{
  "n_layer": 15,
  "n_head": 3,
  "head_dim": 64,
  "d_mlp": 512,
  "extras": ["capped logits"],
  "init": "uniform",
  "init_std_o": 0.0,
  "lr_head": 0.0159,
  "batch_tokens": 65536,
  "doc_mask": true,
  "dataset": "wikipedia_en"
}
MLP neurons of a small language model. Each row is named by its layer, matrix (gate and up: input weights; down: output weights) and neuron, and shows model dimensions 32-95. Each number is 50 + 12 x the weight over its row's rms, rounded and kept within 0 to 99. A neuron's up and down rows have the sign that makes its largest values positive.
After each neuron's rows, "fires on" lists the tokens most often at its 100 highest values on Wikipedia text that the model never trained on. A number after a token or word is its count.

L10.gate477:42 51 46 46 42 57 33 63 43 62 56 50 54 52 54 26 32 51 44 46 45 38 29 43 30 49 39 41 38 32 75 50 58 54 72 45 47 32 39 55 60 49 46 76 39 45 32 31 49 44 50 51 50 42 41 52 57 63 58 62 46 45 41 39
L10.up477:54 47 36 61 53 43 45 39 49 45 57 59 57 48 41 58 60 36 32 62 42 11 52 50 59 60 34 46 37 32 51 51 58 46 37 48 45 55 51 54 59 40 19 43 30 39 60 35 57 53 62 48 22 48 45 51 26 47 29 53 45 60 50 43
L10.down477:42 65 53 50 42 63 44 45 42 46 48 62 56 66 42 45 47 57 53 50 45 56 56 28 32 62 50 45 68 54 35 45 47 54 50 45 39 47 56 47 60 45 49 25 40 64 26 55 53 26 37 23 52 44 50 54 72 45 35 40 50 60 47 26
fires on: "," 60, " large" 7

L6.gate162:41 42 38 53 68 59 50 56 51 56 28 44 62 47 45 74 32 44 44 58 54 48 41 79 41 55 26 51 67 41 59 42 73 57 53 63 41 69 57 56 81 54 57 34 51 30 46 55 64 68 59 56 34 56 59 58 30 41 23 51 55 41 43 40
L6.up162:74 63 51 35 59 49 47 30 47 76 54 64 55 56 56 53 34 57 36 36 40 50 68 52 39 57 60 42 59 47 68 33 25 61 66 37 49 45 43 54 60 63 55 37 65 35 75 41 56 64 31 32 56 43 77 40 57 44 45 56 31 34 40 44
L6.down162:43 61 65 62 23 67 60 61 25 47 55 59 54 28 50 60 46 36 44 69 41 48 62 45 45 42 42 57 58 38 23 44 63 56 72 46 20 46 37 59 56 51 76 56 42 38 58 51 55 43 54 58 49 32 32 46 33 61 42 68 65 52 46 76
fires on: " lo" 15, " ex" 13, " opp" 11, " ap" 7, " Ap" 6, "′" 5

L6.gate408:30 42 66 48 44 60 44 73 72 60 42 32 50 42 40 51 43 46 41 56 47 49 42 43 50 25 45 64 41 67 46 45 39 32 43 53 56 53 63 91 49 55 47 33 42 59 41 57 59 54 61 51 47 28 61 25 33 51 44 43 62 60 47 43
L6.up408:51 33 60 39 30 54 51 45 50 59 40 61 20 28 34 64 47 55 43 43 54 40 60 50 45 39 59 62 50 77 57 57 33 72 73 71 40 40 28 62 36 49 38 55 48 73 66 32 61 58 46 50 50 66 38 41 32 44 72 61 49 36 42 60
L6.down408:40 44 60 31 53 59 50 32 51 72 74 22 54 49 38 54 25 23 61 60 42 44 42 57 36 24 62 46 47 46 50 36 37 35 63 33 44 56 53 49 53 64 31 51 78 51 36 38 57 43 68 42 55 39 71 28 51 44 34 42 59 35 40 67
fires on: "-" 52, " |" 35, "el" 4, "si" 4

L2.gate120:43 53 59 44 35 59 25 49 60 28 56 69 40 64 38 40 53 42 63 60 51 43 38 53 37 17 50 43 38 47 35 38 34 58 29 66 69 54 61 78 56 59 68 44 49 48 39 48 69 56 30 36 62 86 49 30 47 53 54 58 54 65 46 63
L2.up120:40 50 43 56 41 40 34 39 40 58 42 70 40 53 42 50 45 60 53 55 65 48 38 53 48 52 44 57 45 21 34 38 40 57 53 49 60 65 53 56 61 38 31 40 46 32 38 29 60 63 55 58 53 46 40 42 43 44 47 42 50 53 47 53
L2.down120:31 40 55 68 59 35 38 42 41 65 41 43 61 46 78 55 57 50 38 40 44 88 52 53 41 62 53 63 28 54 59 50 45 53 65 52 25 63 26 41 55 62 40 56 62 56 20 42 59 56 47 45 24 45 57 61 44 53 43 28 49 42 56 52
fires on: " when" 20, " of" 14, " dis" 14, " =" 13, " that" 11, " it" 8

L4.gate214:60 28 42 71 54 24 26 45 73 54 44 55 64 54 49 57 75 47 41 68 47 39 50 38 59 49 60 54 34 34 44 41 52 47 40 34 55 54 56 48 43 31 49 28 53 54 41 29 32 39 56 82 41 29 64 46 65 41 25 69 59 42 38 49
L4.up214:48 20 47 67 34 25 35 40 62 43 59 46 36 44 49 65 75 46 45 68 48 47 51 44 57 39 67 65 56 21 38 30 36 53 40 26 61 64 54 78 47 42 48 58 40 43 46 28 25 37 56 50 39 37 48 56 53 51 25 52 51 21 42 63
L4.down214:41 37 54 50 53 28 43 49 50 29 59 64 68 36 62 81 52 50 47 40 46 58 55 47 53 45 39 43 43 41 32 30 40 56 60 44 54 59 52 40 52 40 55 49 62 67 41 26 34 62 47 40 50 47 57 79 63 54 46 47 58 49 75 49
fires on: " &" 47, " or" 13, " and" 13, "/" 4

L12.gate64:55 54 58 37 37 51 42 43 49 32 69 46 51 26 63 23 45 42 54 58 27 48 38 48 32 53 45 40 45 65 62 66 51 63 42 42 45 39 49 49 36 33 44 65 33 30 41 62 35 23 33 75 39 56 61 40 52 49 64 60 51 39 49 57
L12.up64:52 58 61 36 36 45 54 48 62 37 65 28 42 45 28 65 46 33 38 46 42 32 48 62 41 48 49 67 32 36 39 41 33 49 54 41 69 63 41 29 52 34 58 56 43 28 43 40 59 48 41 53 21 50 33 38 30 47 37 32 47 49 55 44
L12.down64:55 45 27 50 53 50 59 54 38 50 61 50 39 30 52 44 65 64 52 55 49 37 54 35 33 53 56 47 51 74 48 62 65 49 57 48 40 30 44 47 52 67 60 42 40 54 62 51 37 40 47 48 43 36 78 55 79 57 47 49 31 55 45 56
fires on: "," 35, " was" 15, " is" 12

L10.gate290:41 44 43 35 58 61 33 49 53 57 42 27 42 31 68 43 50 44 54 61 46 39 49 36 59 57 27 65 39 54 64 48 53 31 38 36 53 60 76 50 35 59 52 61 53 46 44 52 57 51 48 56 50 35 35 46 41 60 63 35 76 54 37 44
L10.up290:34 55 42 47 37 55 48 48 37 39 31 63 25 52 62 47 30 58 45 51 38 58 49 45 65 46 44 60 46 61 65 40 43 54 47 46 38 53 46 64 44 64 41 84 63 45 32 40 44 40 50 52 57 39 39 29 30 52 64 39 53 49 66 33
L10.down290:44 57 44 57 42 59 56 62 47 66 46 40 44 49 71 67 51 52 45 40 46 42 47 58 71 52 56 64 56 70 46 29 43 62 33 30 38 53 51 44 57 62 45 57 57 49 27 68 39 36 47 48 54 36 39 45 47 43 45 42 53 45 59 45
fires on: " |" 94, "|" 6

L6.gate309:57 39 54 47 65 32 48 69 58 59 46 45 69 58 49 55 40 41 71 63 35 44 43 31 57 50 55 66 42 58 43 42 53 70 47 50 46 57 46 52 38 37 64 49 75 53 63 45 45 53 42 47 61 54 64 39 55 74 53 60 38 52 38 27
L6.up309:31 43 45 59 43 36 52 39 52 29 41 45 42 56 53 51 60 41 65 47 48 48 56 52 40 51 42 69 39 34 54 47 60 50 56 49 59 57 34 53 51 25 60 42 34 58 67 56 43 57 64 41 59 50 60 39 41 60 39 49 37 53 53 50
L6.down309:45 38 55 47 41 47 36 49 62 74 41 44 63 39 43 66 42 49 26 52 44 64 50 52 45 38 35 60 71 53 51 35 53 36 50 61 54 55 41 34 37 32 30 45 61 49 54 44 51 23 78 43 57 47 64 37 45 47 46 43 36 40 62 41
fires on: " and" 47, "o" 13, " &" 11, "no" 5, " or" 4, " of" 4

L4.gate194:58 45 63 51 47 47 33 86 31 49 41 54 70 44 47 49 46 29 32 59 39 53 66 61 55 52 52 71 45 38 51 59 66 59 46 45 57 45 72 45 32 39 32 58 44 55 66 40 49 30 49 54 42 57 48 40 59 31 49 24 36 78 53 61
L4.up194:37 55 77 41 72 58 45 58 57 40 60 54 39 69 57 58 56 48 36 63 31 41 59 50 40 54 56 67 53 58 67 51 55 52 31 42 60 42 39 75 53 33 42 50 54 47 44 33 36 57 85 48 34 33 51 35 59 57 25 34 63 52 61 46
L4.down194:60 57 61 58 55 54 28 53 45 57 44 45 71 48 59 55 68 63 56 23 50 61 50 34 43 43 35 47 60 61 52 61 62 64 29 29 33 60 51 46 53 73 57 56 30 51 63 42 61 57 61 35 30 42 57 64 56 51 46 67 49 53 31 41
fires on: "\n" 22, " from" 16, " sl" 13, " j" 10, " too" 5, " (" 5

L2.gate88:45 38 58 62 28 43 68 51 62 36 57 72 50 59 49 48 53 57 53 47 62 61 70 53 67 46 62 53 45 41 51 61 54 51 56 66 47 64 46 43 59 48 45 43 35 30 48 50 49 39 58 52 38 58 62 78 58 55 48 41 51 41 59 37
L2.up88:57 31 66 43 22 17 52 50 69 30 65 53 44 59 63 67 65 45 43 51 60 46 66 45 54 57 43 67 48 41 37 47 53 53 49 39 33 51 44 36 39 38 44 29 46 37 37 35 55 47 47 56 29 65 57 47 43 50 75 33 56 62 55 36
L2.down88:40 46 45 68 65 57 53 42 37 66 54 57 50 32 42 65 34 43 54 54 41 68 35 23 43 33 53 57 48 44 53 48 56 69 64 45 57 33 61 67 55 43 53 59 56 50 49 72 34 59 69 54 59 34 36 32 54 56 56 30 58 50 51 55
fires on: " with" 19, " found" 14, " have" 7, " defeat" 6, " by" 5, " in" 5

L9.gate40:50 51 59 42 51 62 45 83 51 62 39 41 48 50 57 64 61 62 51 52 42 40 50 72 75 40 50 44 30 66 52 32 43 43 30 35 51 39 39 27 51 32 43 53 43 56 63 49 37 44 48 64 41 45 46 38 43 44 71 40 76 64 40 53
L9.up40:40 52 42 58 55 46 51 37 51 64 68 48 47 54 60 43 38 46 44 58 46 51 51 38 62 52 51 42 60 44 39 58 58 74 29 41 45 29 50 34 68 54 66 45 53 43 49 41 61 30 58 41 46 51 52 63 59 60 72 29 58 57 80 59
L9.down40:58 47 57 41 58 23 39 52 60 51 39 53 50 43 55 37 45 52 40 51 48 58 39 67 57 55 55 72 46 54 45 57 63 77 55 40 47 55 53 66 24 48 68 50 50 56 35 55 40 62 52 59 49 51 43 36 66 30 48 30 33 50 59 46
fires on: " |" 39, "|" 15, ";" 14, "," 5

L7.gate168:56 31 54 32 60 44 40 61 29 79 53 51 36 45 53 19 35 57 53 55 33 31 58 61 65 63 61 62 42 57 52 41 71 41 51 47 52 31 63 43 57 42 52 59 67 35 56 53 55 39 37 49 41 52 46 38 60 61 56 61 56 47 72 56
L7.up168:59 75 38 52 62 44 47 54 44 48 61 90 58 67 64 42 45 38 46 66 51 38 43 33 53 37 61 64 59 53 46 49 50 66 47 22 64 63 31 39 48 42 68 59 56 45 43 33 59 50 52 52 50 47 49 43 64 67 54 54 50 68 36 61
L7.down168:60 76 50 45 47 53 52 52 51 63 52 64 50 54 53 62 40 74 41 62 70 52 41 55 57 52 66 58 48 39 44 63 41 39 71 56 48 39 56 37 55 47 47 50 60 36 29 42 38 57 77 52 47 39 69 49 39 33 62 59 55 70 37 54
fires on: "," 41, " |" 18, ":" 16, " (" 6

L6.gate128:51 39 57 38 61 37 60 36 57 42 17 64 59 44 53 61 59 42 53 49 28 47 46 55 47 53 48 47 75 48 40 52 60 44 51 51 44 41 42 42 46 43 32 60 37 38 37 46 43 38 50 43 53 38 46 60 63 60 53 53 74 56 46 40
L6.up128:38 58 46 46 52 58 49 36 57 41 40 55 56 27 56 68 51 31 60 45 54 63 64 58 50 46 39 51 65 45 52 52 65 48 42 34 46 64 60 37 83 40 49 29 33 32 62 29 68 56 47 58 60 54 45 54 49 41 65 49 50 35 40 25
L6.down128:32 47 49 38 40 44 53 33 52 24 50 50 47 64 48 65 75 50 44 47 59 45 35 68 35 45 40 43 36 24 70 56 60 57 32 47 30 50 58 35 44 38 64 41 25 47 52 44 70 69 46 36 56 40 56 41 45 44 57 29 35 28 69 31
fires on: "n" 13, "l" 12, "d" 8, "z" 7, "ic" 7, " under" 6

L7.gate263:46 43 79 52 47 48 36 71 48 55 44 19 34 55 50 47 42 45 44 51 47 42 57 64 42 55 51 45 47 56 57 59 40 52 49 40 47 56 48 62 51 34 56 51 49 25 56 49 40 58 33 66 46 59 58 41 32 26 93 53 46 32 26 55
L7.up263:73 60 46 36 39 63 49 49 62 39 45 52 29 52 45 51 54 56 27 71 40 33 44 59 41 43 54 36 40 59 57 58 45 68 72 48 71 37 54 41 24 19 32 38 54 42 59 60 21 69 56 54 52 28 35 59 60 56 60 51 63 60 45 60
L7.down263:69 64 42 46 52 47 25 45 39 63 58 32 58 53 43 58 46 45 48 36 33 39 42 61 46 50 46 38 47 50 42 36 35 37 35 35 37 59 63 48 53 67 54 51 59 48 47 43 63 44 69 29 45 42 47 61 55 78 51 62 55 35 21 53
fires on: "z" 21, "iti" 10, "x" 7, "si" 7, "-" 5, "c" 5

L10.gate496:34 32 47 36 45 57 58 52 45 28 49 38 38 49 51 60 54 59 65 47 51 29 69 35 65 54 45 63 66 59 35 64 55 26 58 61 39 57 38 51 44 65 59 80 61 65 39 42 74 27 59 54 48 34 52 48 30 67 63 66 55 64 56 54
L10.up496:42 47 44 49 46 45 71 70 41 69 61 65 33 30 57 49 50 46 50 64 42 41 55 44 56 40 55 42 38 52 73 47 64 65 41 47 58 70 50 60 49 39 55 43 48 37 40 56 41 55 64 61 64 45 40 46 36 61 75 51 45 53 49 48
L10.down496:54 43 52 52 70 52 44 70 41 47 44 45 70 46 50 77 51 69 39 41 70 35 47 68 60 62 44 48 58 47 46 54 49 33 42 41 54 19 60 38 49 69 60 49 45 41 45 64 70 48 39 51 60 40 42 52 45 42 45 68 34 61 38 49
fires on: " |" 42, "|" 31, ")" 6, " m" 5